From a checkpoint of a small transformer trained on Wikipedia.
Size: width 384, 9 heads of 32 (1 for keys and values).
Training: a variant of Muon for these matrices, 3498 steps.
MLP neurons of a small language model. Each row is named by its layer, matrix (gate and up: input weights) and neuron, and shows model dimensions 224-351. Each number is 128 + 24 x the weight over its row's rms, rounded and kept within 0 to 255. A neuron's up and down rows have the sign that makes its largest values positive.
After each neuron's rows, "fires after" lists the tokens most often just before its 100 highest values on Wikipedia text that the model never trained on; "fires on" lists the tokens most often at its 100 highest values on Wikipedia text that the model never trained on.

L7.gate490 [137 171 155 152 102  94 111 144 106 118 168 118 181 120 141 152 153 104 129 107 129 131 102 153 129 152 106 122 141 127 107 162 144 118 137 133 135 125 125 136  92 160 140 132 110 139 145 123 117 103 157 122 138 164 127 185 103 136 129  84 121 132 101 119 108 109  96 101 151  94 130 145 132 122 109 134 152 142 155 136  95 111 119 118 143 124  55 108 139 175 132 140 114 137 132  79  95 158 107 112 145 115 109 117 129 130  73  82 108  98 126 121 135 163  99 139 122 130 117 116 118 133 150 114  99  96 115 140]
L7.up490 [ 89 126  97  89 101 121 115 149  92 135 125 172 148  93  92 113 130 128  77 121  75  65 125 167 105 143 123 162 145 106 109 145 123 180 122 147 108  89 133 133 102 165 106 171 178 135 148 167 130 159  96 161 151  97 132 145 140 113 139 103  91 158 131 123 104 138  99 161 122 121 126 127 103 143  93 169 141  92 137 120 126  89  96  89 138 149 113 138 105 162 154 137 129  96  98 138 176 125  71 108 115 117 133 111 112 118  67 138 158 141 107 150 132 165 143 163 117 150 131 109 125 144 118  96 147 132 160  87]
fires after: "|", "-", "."
fires on: "-", "."

L2.gate781 [123 153 174 142 114 167 128 131 157 116 120 117 173 125 120 103 145 145 112 113 123 132 122 147 109  98 136 123 121  79 121 138 152 165 114 133  93 136 127 160 163 132 126 146  99 118 185 122  98 135  91 112 137 123 156 132 136 165 109 138 130 117 142 160 102 110 121  89 122 155 158 143 126 155 130  92 135 123 158 144  98 147 134 158  97 140 119 118 131 107  88 135 124 117 151 138 169 120 169  90 108  97  87 138 109 142 121 114 163  92 124 142 207 151 142 103  90 180 125 119  82 133 116 121  76 178  97 163]
L2.up781 [118 129 136 103 108 131 120 115 170 114 134 119 118 124 147 138 121 134 126 139 134 179 108 178 138 116 112 182 122 134 154 190 113 128 137 141  94 127  97 177 106 124 134 106 153 131 114 157 126 153 102 140 144 137 155 126 118  95 113 121 128 166 126 122 105 108  85 143 155 108 123 133 142 133 119 169 115 126 136 122 107 130 153 106 125 153  72 129 147 136 141  98 156 114 126 158 175 176 147 136 132 133 176 140  81 128 117 125 173 164 129 140 163 177 159 126 137 126 114 131 142 143 106 110 119  98 113 143]
fires after: "-", "|", " 12"
fires on: "-", " act", "ate"

L6.gate299 [125  94 137  97 149 175 106 128 118 162 148 121 112 127 114 114 147 133 123 154 140 123  84 146 117 140 138 138 158 149 136 121 121 130  95 105 152 160 147 103  53 112 136 131 141 119 124  90 133 164  94 160 109 138 125  97 127 112 118 142 132 143 173 121 125 146 142  90 137 123 146  97 153 122 139  96 172 136 148 146 124 143 133 141 122 143 141 149 114  99 143 124 124 149 115 104 139 105 143 141 143 163 170 164  97 132 147 118 165 125 130 124 159 112  71  89 123 106 138 153 141 115 139 127 120 132 124 121]
L6.up299 [129 126 109 135 153 134 157  95 111 150 173  80  78 108  94 139 150 113  74 153 126 111  94 177 138 100 152 158 104 107 130 114 113 161  84 119 142 181 148  94  99 129 111 207 117 121 112 122  98 176 104 121 113  57 125 125 163 109  70  95 175 103 151 130 162 131 140 116 125 135 131 131 131 152 146 111 156 141 127 137 103 124 139 150 116 152 146 144 106 153 117 128 118 144 156 122  92 179 132 143 142 111 130 118 128 142 106 121  93 130 121 167 147  95  90 133 130 137  89 139 154 168 135 100 138 136 125 145]
fires after: " of", " one", "'"
fires on: " of", " the", " a", " |", "s"

L6.gate416 [124  93 141 113 126 137 100 111 145 139  93 125 111 131 151 108 155 188  88 178 148 138 166 146 107  87 131 127 145  44 144 142 108 130 150 180 133 140 152 139 180 112 138  99 147 107 151 113 120 129  99 149  85 110  91 139 133 107  93 158 105 127 107 111 148 125 115 163 117 147 131 153 133 135 105 125 120 125 191 121 110 138 102 114 103 114 136 180 116 112 143 109 125 145 178 150 154 118 153 133 127 128 118 144 136 152 130 149 121  85 172 116 129 107  80 123 123 102 166 136 105 109 110 142 100 171 153 132]
L6.up416 [120 122 119 129 127 156 154 187  88  87 145 154 121 137 143  97 187 148 128 148 135 137 144 183 126 126  98 146 157 133 129 146 106 100 148 102 129 123 127 129  80 112 184  93 145 150  74 100 123  80 123  87 173 108 116 172 150 117 114 113 155 101 137 138 114 114 152 118 139 116  95  97 119 111 160 146 101 139  95  98 103 161 130 136 120 143 119 104 133 104 169 150 122 109  72 122 146 136 107 142 141  96 110 122 100 148 106 112 124 174 108 104 121 175 115 134  97 140 122 129 127 134 147 136 142 147 133 164]
fires after: "-"
fires on: "-"

L2.gate776 [142 117 129 117 108 129 158  99 130 135 156 133 132 134 138 150 118 144  99 146 133 108 143 142 119 130 112 148 139 122 158 167  78  92 127 124 119 140 155  72  92  76 127 172 162 157  80 103 119 119 117 121  81  96 157 170 144 123 131 149  70 157 127  88  97 130 112 113 112 153 136 202 132 164 142  87 121 179  72 115 164 130 112 117 123 156  91 136 144 169 113  97 136 111 141 130 117 127 123 158 135  82 170 115 175 117 112 165  95  81 167 160 131 137 133 119 140 111 110 142 150 150 111 155 143 148 107 162]
L2.up776 [ 96 143 119 117 124 143 147 126 124 133 107 113 128 111 115 172  93 133  92 154 128 133 129 101 137 115 104  91 116 116 122 125 124 121  78 103  92 100 133  83 121 156 144 140 100 147 117 120 115 144 122 147 155  94 123 146 128 102 166 142 120 135 122 102 140 116 133 114 136 140 136 159 110 152 136 119 103 147  97 144 152 116  80 105 103 122  81 156 129 211 176 129  72  90 139 140  93  91 151 144 135 138  74 105 164 138 145 127 131 106 140 120 123 157 118 117  95 107 115  87  96 102 136 128 119 156 110 119]
fires after: "="
fires on: "=", "\n\n"

L4.gate163 [144 130 141 173 125 137 138 110 117 129 121 156 123 149 115 187  95 115 121  70 135 105 166 146 144 149 176 149 137 148 117  89  93 156 134  89 133 173  97 135 137 113 117 161 119 136  82 143 192 107 104 133  93 110 167 141 108 144 114 161  79 130 151 120 158 135 139 156 109 137 116 128 133 133 156  94 110 148  78 173 149 157 144 163 136 135 132 105 127 147 126 122 134  95  84 158 101 120 106 154 158 117 155 102 145 140 133 145  77  85 115 124 105 126  86 122 183 167 136 184 105 141  95 131  81 112 145 146]
L4.up163 [143 131  87 115 142 166 134 113 100 143 112 134 123 136 120 129 106 152 121 167 133 139 102 176 145 161 140 140  99 126 121 175 122 106 152 150 156 135 153 110 126  88 124 152 121 114  91 112 104 104 140 142 133  98  83 140 118 105 167 128 170  88  59 166 122 138 172 133 139 129 108 121 142 133 146 123  92 173 131 116 174 116 143 155  97  94 148 163 155 135 116  84 106 179 105 118 165 111 128 109 138 174 130 141  95 142 106 135 124 151 118 132 111 135  96  95 161 130 149 125 151  93 136 142 147 115 108 117]
fires after: "=", " C"
fires on: "=", "elt"

L4.gate659 [146  95 128 101 104 101 117 117 128 107 130 141 130 103 112 166 100 127 117 108  91  94 145 133 158 129 165 145 116 147 153 130 115 152 178 144 144 114 173 121 150  95 139  63 111 156 116 105 161 122 129 135 125 115 109 118 169 145 111 119 142 100 131  73 138  87 120 176 167 110 130 104 103  93 174 159 139 139 128  88 154 103 147 118 155 153 142 131 143 102 111 164 174  90  97  95 117 138 144 108 121 148 135 140 112 113 104 112 117 137 164 109 122 107 101 114  93 132 139 108 141 133 126 160 149 116 138 142]
L4.up659 [100  77 121  96 105  79 147 146 119 136 109 127 114 106 165 157 128 116 123 130 133 137 124 105  87 143 104 156 111 114 102 158 123 124 117 147 125 151 145 198 145 130 141  93 135 129 138 144 141 151 126 185 119  92  96 117  92  81  79 145 119 114 110 123 105 152 104 129 135 138 151 144  79  92 107 147 103 127 139 119 130 177 125 165  91 163 145 130 100 110 133 142 172 145 103 112 147 134 117 139 172  98 110 167 142 158 130 149 170 105 126 109 170  87 102 127  88 136 153 129 154 103 116 153 146  95 158 138]
fires after: "'", ".", "s"
fires on: "s", "'", " His"

L9.gate81 [ 94 127  97 138 119  97 119 168 140 133 108 130 147 169 132 120 131 145 122 143 113 119 133 122 153  96 166 123 148  99 154  86 139 107 101 114  97 129  91  92 128 115 165  96  99 131 111 101 151  98 122 128 138  81 142 135 118 105  97 112 178  80 155  99 108 135 139 104 158 115 148 134 112 109 130 126 108 163 146 115 110 137 155 105 159 122 114  87 114 105 144 145 128 181 113 123  97 107  91 115 143 115 119 121 125 129 181  79 119 124 152 116  84 195 117  97 129 152 146 156 127 112 127  97 107 166 148 118]
L9.up81 [146 111 108 166 145 146 104 138 154 117  39 124 122 135 109 127 117 146 109 111 141  86 128 146  98  96 188  90 157 154 115 109 145 123 114 127 163 112 133 129 153  83 142 119 141 154 127 131 132 117 108 138 103 151 114  89 117 144 135 137 155 122 111 139 152 104 114 110 127 163 118  64 133 115 144 143 155 137 125 148 119 155 146 126  96 110 158 139 144 124 130  88 147 126 151 117 127 154 114 119 143 132  85 126 121 149 174 120 105 152 117 110 158 114 166 138 121 136 137  81 150 116 147 127 149 130 129 117]
fires after: "=", ".", ","
fires on: "\n\n", "\n", ","

L9.gate778 [117 111 109 142 140 147 131 137 124 134 149 112 146 156 155 150 152 147 107 119 115  69 139 151 123 129 132 143 140 110 163 106  99 136 154 146 116 125 131 116 111  68 102 139 145 129 119 145 141  99 118 131 161 137 119 101 144 100 144 160 112 148  72  98 139 128 130 117 116  86 121 124 147 161 164  95 136 140 144 138 115 112 120  81 117 130 112 103 132 110  89 111 121 176 135 152 131 164 142  87 144 122  97 107 143 129 132 150 108 138 119 144 155 108 122 108 114 151 155 147 127 112 120 127 127 138 151 131]
L9.up778 [130 112  89 153 142 122 133 144 133 150 137 142 119 143 165 128 118 118 109 154 117 104 121 128 156 161 154 116 108 160 129 128 115 151 159 114 139 143 149  93  96 125 156 138 151 131 145 170 131 146 109 113 133 110 133 129 121 105  71 135 149 123 109 122 116 147 140 107 103  88 145 111 174 171 174 105 110  94 109 148 180 100 101 117  82 165 153 110 156 125 153 121 116 133  83 167 150 113 147 155 113 100 105 162 112 115 126 152 125 148 130 117 137 154 140 108 159 139 115 145 127 119 130 138 103 160 124 159]
fires after: "=", " ="
fires on: "="

L2.gate640 [109 145  99 184 119 103 106 134 141 144 147 104 104 150 119 137 124 116 116  72 118 102 118 124 161 140 115 152 133 128 135 124 107 161 157 135 137 144 120 138 171 136 126 141 148 157 127 190 182 117 113 105 114 128 140 116 142 142 123 149 128 107 109  93  82 105 113 136 125 132 124  95  70 127 158  92 147 108  99 173 165 135 143 182 134 135 130 202 137 113  64 114 120 124 108 163 105 119 122 113 173 125 122  87 146 144 135 153 105 167 135 113 158  87 132 106 123 117  82 102 142 146 142 157 108 119 121  99]
L2.up640 [ 60 180  94  91 126 133 125 144 151 133 154 139 142 146 148 170 169 126 123 153  83 105 170 142 129 122 152 143  80 146 160 131 163 137 110 120 158 128 149 113 105  92  90 121 112 116 169  93 147 112 132 134 126  82 158 136 128 171 102 127  95 125 133 128 148 115 172 146  95 116 142 125 145 109 129 138 126 109 181 103 129 163 112 133 148  65 121 176 106 111 128 136 120 124 120 182 133 156 132 164 107 163 159 178 142 125 113 140 154 122 131 150 139 161 115  99 117 107  86 120 100 132  90 135  97 146 144 109]
fires after: "="
fires on: "="

L8.gate1007 [ 87 139 126 119 134 110 114 141 142 155 155 148 121 140 146  67 155 132 147 140 129 104  78 152 137  77 122 115 119 105 117 109  70 133 123 154 116 137 120 134 142 112 180 104 125 146  85 153  91 104 117 113  93 158 120 113 126 150 131 143 144 133 152 109 123 132 149 140 142 111 149  90 155 100 168  87 162 112 104 147 175 129 133 112 140 130 156 113  85 159 165 176 120 133 157 117 129 121 166 118 134 145 110 132 148 131  97 116 130 123 151 130 121 103 127 108 102 112 185 122 124  90 140 105 133 162 104 144]
L8.up1007 [186  86 138 129 168 155 131 139 151 199 122 108 140 125 149 115 147 141 119 151 111 129 179 147 155 113 117 112 120 124 113  92 155 148  90 102 138  80 158 109 142 133 177 149 144  84 166 128 120 121 119  99 138 121 107  87  82 140 131 140 141 102 152 164 128 149 122 115  98 116 133 123 152 121 218 132 163 136 133 110 137 152 118 116 132 160 107 122 112 128 130 179 123 125 158 136 150 124 153 144 144 125 113 112  91 149 147  89 168 113 100 128 125 152 112 104 162 162 187  97 142  82 164 173 101 166 104 157]
fires after: " |", ";", "|"
fires on: "\n", "  ", " none", " —", " (", ","

L7.gate140 [134 152 148 115 177 123 108 123 116 132 119 138 115 178 141 166 158 138 131 121  85 125 138 133 144 137 150 155 102 161 129 137 110 114  83 120 160  81 124  85 128 171 176 130 133 129 164 120 117 138 148 154 111 157 115 100 109 151 146 153 153 130 130  85 171 159 102 109 145 112 113 105 143 134 137 157 121 152 145 111 116 117 103  96 166 120 112 100 140 125 172  84 160  87 134 130 134 152 137 130  78 142  97  94 111 148 136  96 109 134 114 202 128 166 131 155 155 128 121 132  70  97 115 101 101 154 144 111]
L7.up140 [138 173 126 125 142 139 142 107 146  93 117 134 130 162 145 140 136 118 109 123 118 121 167 161 116 131 128 115  91 112 110 157 135 112 137 116 114 166 140  98 141 124 191 123  61 137 166 122 112 111  92 140 105 127 151  81 135 142 102 118 152 134 144 112 104 131 111 158 112  50 100 102 161 112 103 170 130 138 153 104 135 131 112 124 111 149 130 132 146 108 159 128 150 123 132 105 166 160 129 124 136 137 170 148 138 141 137 127 146 120 125 150 110 135 138 163 132 135 154 135 114 139  80 139 143 122 152 122]
fires after: "|", "-", " the", " West"
fires on: "-", " mid", " inter", "er"

L4.gate297 [161 107 146 147 141 118 121 129 138 140 153 149 127 157  97 158 134 168 118 131 123  86 150 104 113 185 115 123 127 135 147 109 114 122  62 161 163 140 126  82 107  67 122  86 116 157 147 115 153 164 186 122 137  77 172 123 138 140 142 108 137  97 162 121 134 113  87  92  78 149 141 105 102 136 132 119 145 119 160 119 153 108 133 130 120 141 125 149 147 113 136 116 117 144 113 135 142 145 120 105 131  84 124 142 147 100 110 120 171 140 154 108 111  99 123 134 151 132 128 108 131 109 110  97 147 127  84 142]
L4.up297 [124 165 132 183 103 176 134 145 142 132 133 137 138 108 139 128 118 101 137 114  90  92 135 113 115 161 107 146 115 136 126  65 103 131  59 149 142 148 137 111 143 138 106  97 139 117 131 134 173 174 117 103 111 108 151 113 107 142 163 136 103 121 161 107 125 130 141 120 124 145 149 131 119 130 149 112 100 135 114 139 118 172 148 119 177 121 132 154 137 111 136 114  96 122  80  98 115 121 108 136 104 110 120 131 117 163  95  99 121 147 111 118 143 150 125  80 107 134 127 133 144 147 108 145 146 139  98 116]
fires after: "\n\n", "\n", ".", " Year"
fires on: "|", " |", "S"

L9.gate634 [130 156 138 127 182 103 162 157  99 152  98 127 139 133 125 123 122  86 145 130 108 124 104 124 147 110 130 143 120 177 131 151 110 124 154  81 132 133 117 122 106 144 141 135  93 143 125 149 177 154 127 131  98 122  95 122  80 155 115 115 159 121 152 106 155 130 146 113  89 133 151 133 109 183 139 115 125 105  89 140 133 134 102 143 158 164 121 102 105  87 123 172 127 114 114 103  89 160 150 121 143  80 110 125 125 163 126 141 125 144  72 112 123 143 135 114 148 107 122 128 175  99 117 121  93 109  80 105]
L9.up634 [157 108 128 132  57 137 125 129 114 134 127 148 170  99 130 170 108 144 109 138 127  95  53 135 141 140 107 164 146  92 106 130 127 131 123 145 131 103 139  83 105 131 138 158 147 133 148 125 130  99 176 128 139 106 137  82 124 117 131 122  90 120 127 151 108  84 145 145 102 122 101 139 148 110 115 100 107 130 154 101 135  99 113 142 131 114 120 125 170 135 151 110 107 128 130 150 107 138 122 106 115 144 105 138 146  90 164 129 121 138 158  93  64 113 154 120 101 102 102 138 153 157 101 137 163 152 138 124]
fires after: "="
fires on: "="

L6.gate316 [119 130 120 115  92  98 138 106 145  94 150 104 111 127 136 138 109 121 140 152  89 115 126 176 173  96 102 103 110 128 133 136 146 125  98  90 139 162 155 174 111 113 107 125 115 131 124 125 155 109 141 182 105 129 124 144 151 111 115 164 144  63 125 167 142 112 169 103 136 180 146  93 120  98 141 108 143 129 109 167 121 135 122 139  85 119 110 172 124 141 127 104 137 114 121 121 102 111 162 114 118 156 132 128 106 140 117 122 120 107 134 113 160  92 111  99 153 105 122 136 125 130 102 121  76 170 148 115]
L6.up316 [121 136 133 129 161 146 128 129 142 138 107 125  95 146 137 123 120 166  94  99 107 139 121 154 124 147 153 136 118 160 126 147 166 105  74 140 158 167 108  70 150 145 170 183  93 149  93 130 122 134 136 181 133 156 138 111 160 129 141 128 143 141 125 127 118  97 148 111 125 165 134 117 128 141 110 121 150 114 131 153 147 121 110 130 116 133 131  98 139 140 117 165 160 125 164 100 115  71 164  92 150 125 151 172 115 109 109 142 126 125 109 129 122 129  93 122 131 110 125 140 145 137 167 165  72 130  99 164]
fires after: " of", " the", " among", "ta", " All", "'"
fires on: " the", "-", "ble", " his", "s"

L7.gate523 [110 107 107 129 156  82 141 141 150 141 117 161 110 164 173 105 162 142 139 155 141 110 103 137 142  58 166  94 116 129  95 161 126  81 117 131 118 143 122 121 153 127 167 107 105 129 148 113 142  86 124 154 108 136 155 110 129 143 163 129 157  89  92 129 100  94 102  96 137 160 117 102  76  82 146 118 137 101 129 123 128 125  86 116  87 127 116 150 159 189 141 113 135 138 163 116 124 146 171 147  77  85 156 139 125 157 127 154  98 116 181 132  86 151  82  90  95  71 148 154 100 109 133 155 115  99 180 128]
L7.up523 [123 131 139 123 148 133 143  94 123  95 179 128 105 158 119  96  92 145  96 123 142 120 105 166 150 137 127 142 131 161 159 111 119 128 125 134 137 110 151 118 161 112 141 157  63 120 146 144 124 123 129 121 132  96 116 123 121 149 141 106 134 126 113 162  87 158 151 180 112 101  95 131 174 146 117 155 116 199 157 123 115  82 106 167 110 107 155  73 102 130 104 130 141 122 147 139 124 137  67 123 162 159 109 134  99 129 111 123 165 123 133 118 137 103 140 153 140 123 159 110 158 120 151 105 148 112 129 120]
fires after: " |", " in", "|"
fires on: "\n", " in", " the", " \""

L7.gate726 [162 122 149 122 122 115 118 123 112 112 102  65 126 104 120 138 114 157 137 139 109 103 148 139 147 139 183  91 123 105 131 157 113 102 134 107  87 134 121 126 163  89 140 125 119 118 129  92 159 113 127 113 121 106 153 139 163 119 127 123 116 103  83 107 124  80 119 124 175 148 125 152 139 143  95  67 150 146 127 127 163 141 158 159 124 122 116 112 102 117 112 135 165 136 126 106 134 143 133  92 146 101 177 125 121 122 125 118 127 124 116 147 123 117 100 125 112 157 131 130 173 128  82  97  85 102 143 109]
L7.up726 [115 133 116 129 119 102 116 170  54 140 128 160 115  98 107 195 103 131 134 124 152 118 134 135 102  98 122 107  94 107 118 139 111 116 119 157 138 156 142 150 146 150 107 134 180 102 138 132 158 135 149 124 133  88  90 124 150 129 106 110 127 103 137 117  73 124 111  90 178 132 135  95 124 149 114 146 144 152 113 108  87 138 137 134  96 136 108 126 127  98 148 129 105 125 118 105 147 128  91 132 127 168 128 114 101 144 106 111 107 112 123 157 131 120 148 134 134 164 149 120 139  99  69 119 117 134 182 134]
fires after: "'", "s"
fires on: "s", " of", " tr"

L7.gate397 [127 131 136 124 152 150 105 101 128 118  84 131 131 126 149 124 130 139 146 124 117 114  84 141 113 171  94 119  99 149 128 133 132 164 150 142 138 127 115  99 153 125 142  80 137 116  99 146 108 147 118 139 147 108 163 148 108 168 137 126 121 117 173 138 124  85 110 140 150 130 148 105  96 121 129 104 152 146 152  79 147 107 141 100 161 142 109 155 168 159 116 147  90 155  93  98 119 128 107 156  93 171 114  89  98 134 106 132  86 170 107 196 134 134 125 120 140 118 137 129 103 139 150  67 114 159 136  95]
L7.up397 [178 109 150 160 165 137 123 103 143 107  79 130  85 158 155 120 162 127 134 115 111  96 100 156 126 137  99 145 117 168 124 168 109 137 141 144 113 154 114 104 172 138 120 128 134 121  89 161 130 154 126 102 152  73 151 148 117 124  99 142 129 120 102 137 156 130 127 108 140 155 147 117 118 112 149 124 149 157 136 104 113 130 127 127 124 123 121 158 148 149 137 148  96 122 128 111 117 122 143 136  99 142 139  91  90 177 129 129 129 149 117 142 144 156 122  99 108  85 140 104 104 110 115  99 130 130 159 116]
fires after: "\n\n"
fires on: "="

L2.gate302 [117 124 131 104 135 126 136 139 133 113  90 159 120 148 126 143 128 203 129 154 164 128 147 145 131 131 151 172 196 147 140 150 122 138 104 107 129 101 174 141  87 154  98 103 132 128 139 142 152 144 122 116 135 109 133 129 166 140 107  74  99 138 116 159 122 132  79 107 150  56 133 169  86 123 107 149 142 159  96 145 138 148 179  79  95 128 128 103 113 101 124 153 144 141 157  93 127 101 152 108 121 141 146 110 122 144 130 120 107 115 120 152 126 139 114 120 139 134 114 132 152 109 173 122 142 110 114 140]
L2.up302 [110 129 121 123 139  93 101 103 118 109 133  85 119 112 130 126 100 101 111 122 102 121  98 120 128  96 153 103  87 153 114 123 129 114 120 109 115  87 161 133 151 155 134 125 133 169 126 148 132 107 147 193 110 117 140 135 149 126  92  80 128  98 133  97 105 123 175 171 163 158 118  99 144 106 164 116 121 101 147 114  85  95  90  84 129 192 154 124 114 140 158 131 115 118 124 132 137  92 106 125 139 124 113 147 129 136 139 139 159 138 109  91 160 109 151 149 135 134 139 103 100 121 112 151 119 116 135 109]
fires after: "'"
fires on: "s"

L8.gate482 [107  97 130 132 123 138 132 127 130 152  99 128  95 105  67 147  95 160 142 118 106 120 117 157 182 116 138  97 148 128 132  90 133 120 107 117 106 112 115 108 113 166 141 130 156 118  97  85 146 132 127 162 143 120 103 113 102 119 133 133 143 137 167 131 170 134 112 149 123 103 150 128 101 154 115 126  96 133 158 129 145  75 169 158 128  96 120 146 135 117  67  90 137 138 111 146  91 103 106 105 148 144 117 181 104 158 120 140 130 114 147 150  99 102 122 144 131 125 110 104 123 142 150  76  90 152 102 157]
L8.up482 [183 157 156 149 127 153 107 143 114 120 133 133 131 136 103 151 148 146 179 175 128 103 139 126 152 108 171 111 116  97 132  99 144 164 104  86 108 138 153  86 131 130 139  91 139 117  81 123 119 123 121 157 136 172 156 106 141  99 118 148 167 114  95 108 163 141 158 122  95 159 146 112 152  86 131 113 115 126 142 122 102 111 124 130 129 176 139 137 135 194 141 115 129  94 175 138 129 138 128 153  88 136 147 123 106 125 162 150 158 120 132 143 149 119 168 148 132 126 147 125 161 121 134 155 135 119 121 179]
fires after: "|", " |", "\n\n"
fires on: "\n", "|", "%", ","

L6.gate736 [107  97 143  86 101 145 120 154 123 131 133 155  95 180 118 163 131 118 104 123 116 156 133 139 149 107 135 158 110 135  75 109 102 112 139 135 132 159  92 167  95 127 152  95 128  91 149 126 122  89  97 162 130  91  86 127 148 120 157 150 113  97 120 121 143 160 111 127 117 102  82 138 103  83 148 175 109 104 140 137 112 144 145 104 121 136 158  89 143  87 162 113  93 165 116 129 152 132 133 130 136 150 118 147 119  89 101 142 104 108 155 130 114 133 146 147 112 108 137 141 103  86 155 114 170 139 123  89]
L6.up736 [148 154 117 117 107 160 108 138 116 150 113 134 137 124 149  82 131 129 129 157 122 148 176 147 116 135 144 163 114 110 124 101 119 134 120 174 178 177 104 155 134 109 152 108  92 140 120 136 126 110 108 138  86 121 152 107 118 141 118 115 158 147 131 105  93 130 140 116 143 128 141 115  90 122 143  91 125 132 154 124 148 116 114 109  93 119 155 158 132 154 165 165 113 134 117 165 127  93  84 105 116 127 133 128 149 113  94 104 163 139 160  70 145  97 128 131 132 106 117 106 116 102 135 161 128 197 132 116]
fires after: "-", " North", " East", " West"
fires on: "-", "T", "er", " Mid"

L7.gate870 [ 99 135 137 130 105 129  89  97  91 117 165 113  97 129 114 132 121  87 138 149 146 130 126 128 134 150 114 107 126  95  89 125  78 163 117 156  79 155 159  85 155 134 107  69 119 123 130 128 139 132 174 133 141 113 155 150 139 137 139  98 129  91 181 158 155 133 136 150 122 108 123 140 129 117 123 101 148 157 144 144 134 109 121 120 134 151 124 127 177 107 120 151  94 149 110 123 114 129 154 116 125 150 161 129  88 149 131 100 116 134  96 125  88 145 115  99 130 124 147  69 125  86 125  86 141 144  62 119]
L7.up870 [103 100 143 140 108 139 140 115 120  71 144  83 122 139 136 144  97  89 144 146 113 132 102  97 120 159 123 112 120 104 109 148  89 152 135 140 111 162 116  64 153 115 149  89 123 118 116 125 187 149 137 127 171 104 131 157 106 121 133 114 126 123 120 117 130 127 119  98 147 104 139 108 134 173 133 112 160 145 110 184 127 126  88  85 111 158 126 122 169 108 155 147  87 119 116 123 111 106 135 106 137 172 165 157  72 140 103 111 119 121 103 131 139 127 135  88 123  91 142 117 127 118 127 105 150 137 120 139]
fires after: "\n\n", "\n"
fires on: "=", ".", "|"

L9.gate428 [171 139 114  97 122 167 114 117 138 118 121 144 139 111 113 179 110 150 139 142 124 133 120  80 170 136 170  81 164 139 122 109 101 109 124 103 161 155 141 107 115 110 143 184 153 141 162 168 103 110 130 145 100 126  84 110 120 116  99 149 147  96 133 133 147 136 128 123 104  73 100  74 101 121 129 124  82 121 147 136 137 112 129 117 127 158 115 125 117 144 121  97 116 151 143 147  93 153 149 124 118  94 127 167 111 147 103 118 133 117 151 123 155 136 113  87 112 176 127 121 108 134 103 154 118 147 144 182]
L9.up428 [139 122 115 126 171 102 130 123 130 127 133 172 117 131 153 103 105 148 154 123 188 166 154 152 168 155 110 124 113 168 125 132 121 156 143 142 137 132 139 109  94 128 159 175 144 105 172 132  71 107 121 101  94  87 131 114 102 181 195 131 150 113 119 128 128 129 103 101 105 100 170 151 129 148 133  73 159 209 131 140 127 142 133 163 135 131 149  74 149 146 187 102 154 129 130 109 135 120 100 134 157 147  93  72 131 118 163 117 118 134 166  96 164  76 126 114 112 133 145 123 149 144  92 140 148 135 140 121]
fires after: "=", " ="
fires on: "=", "\n\n"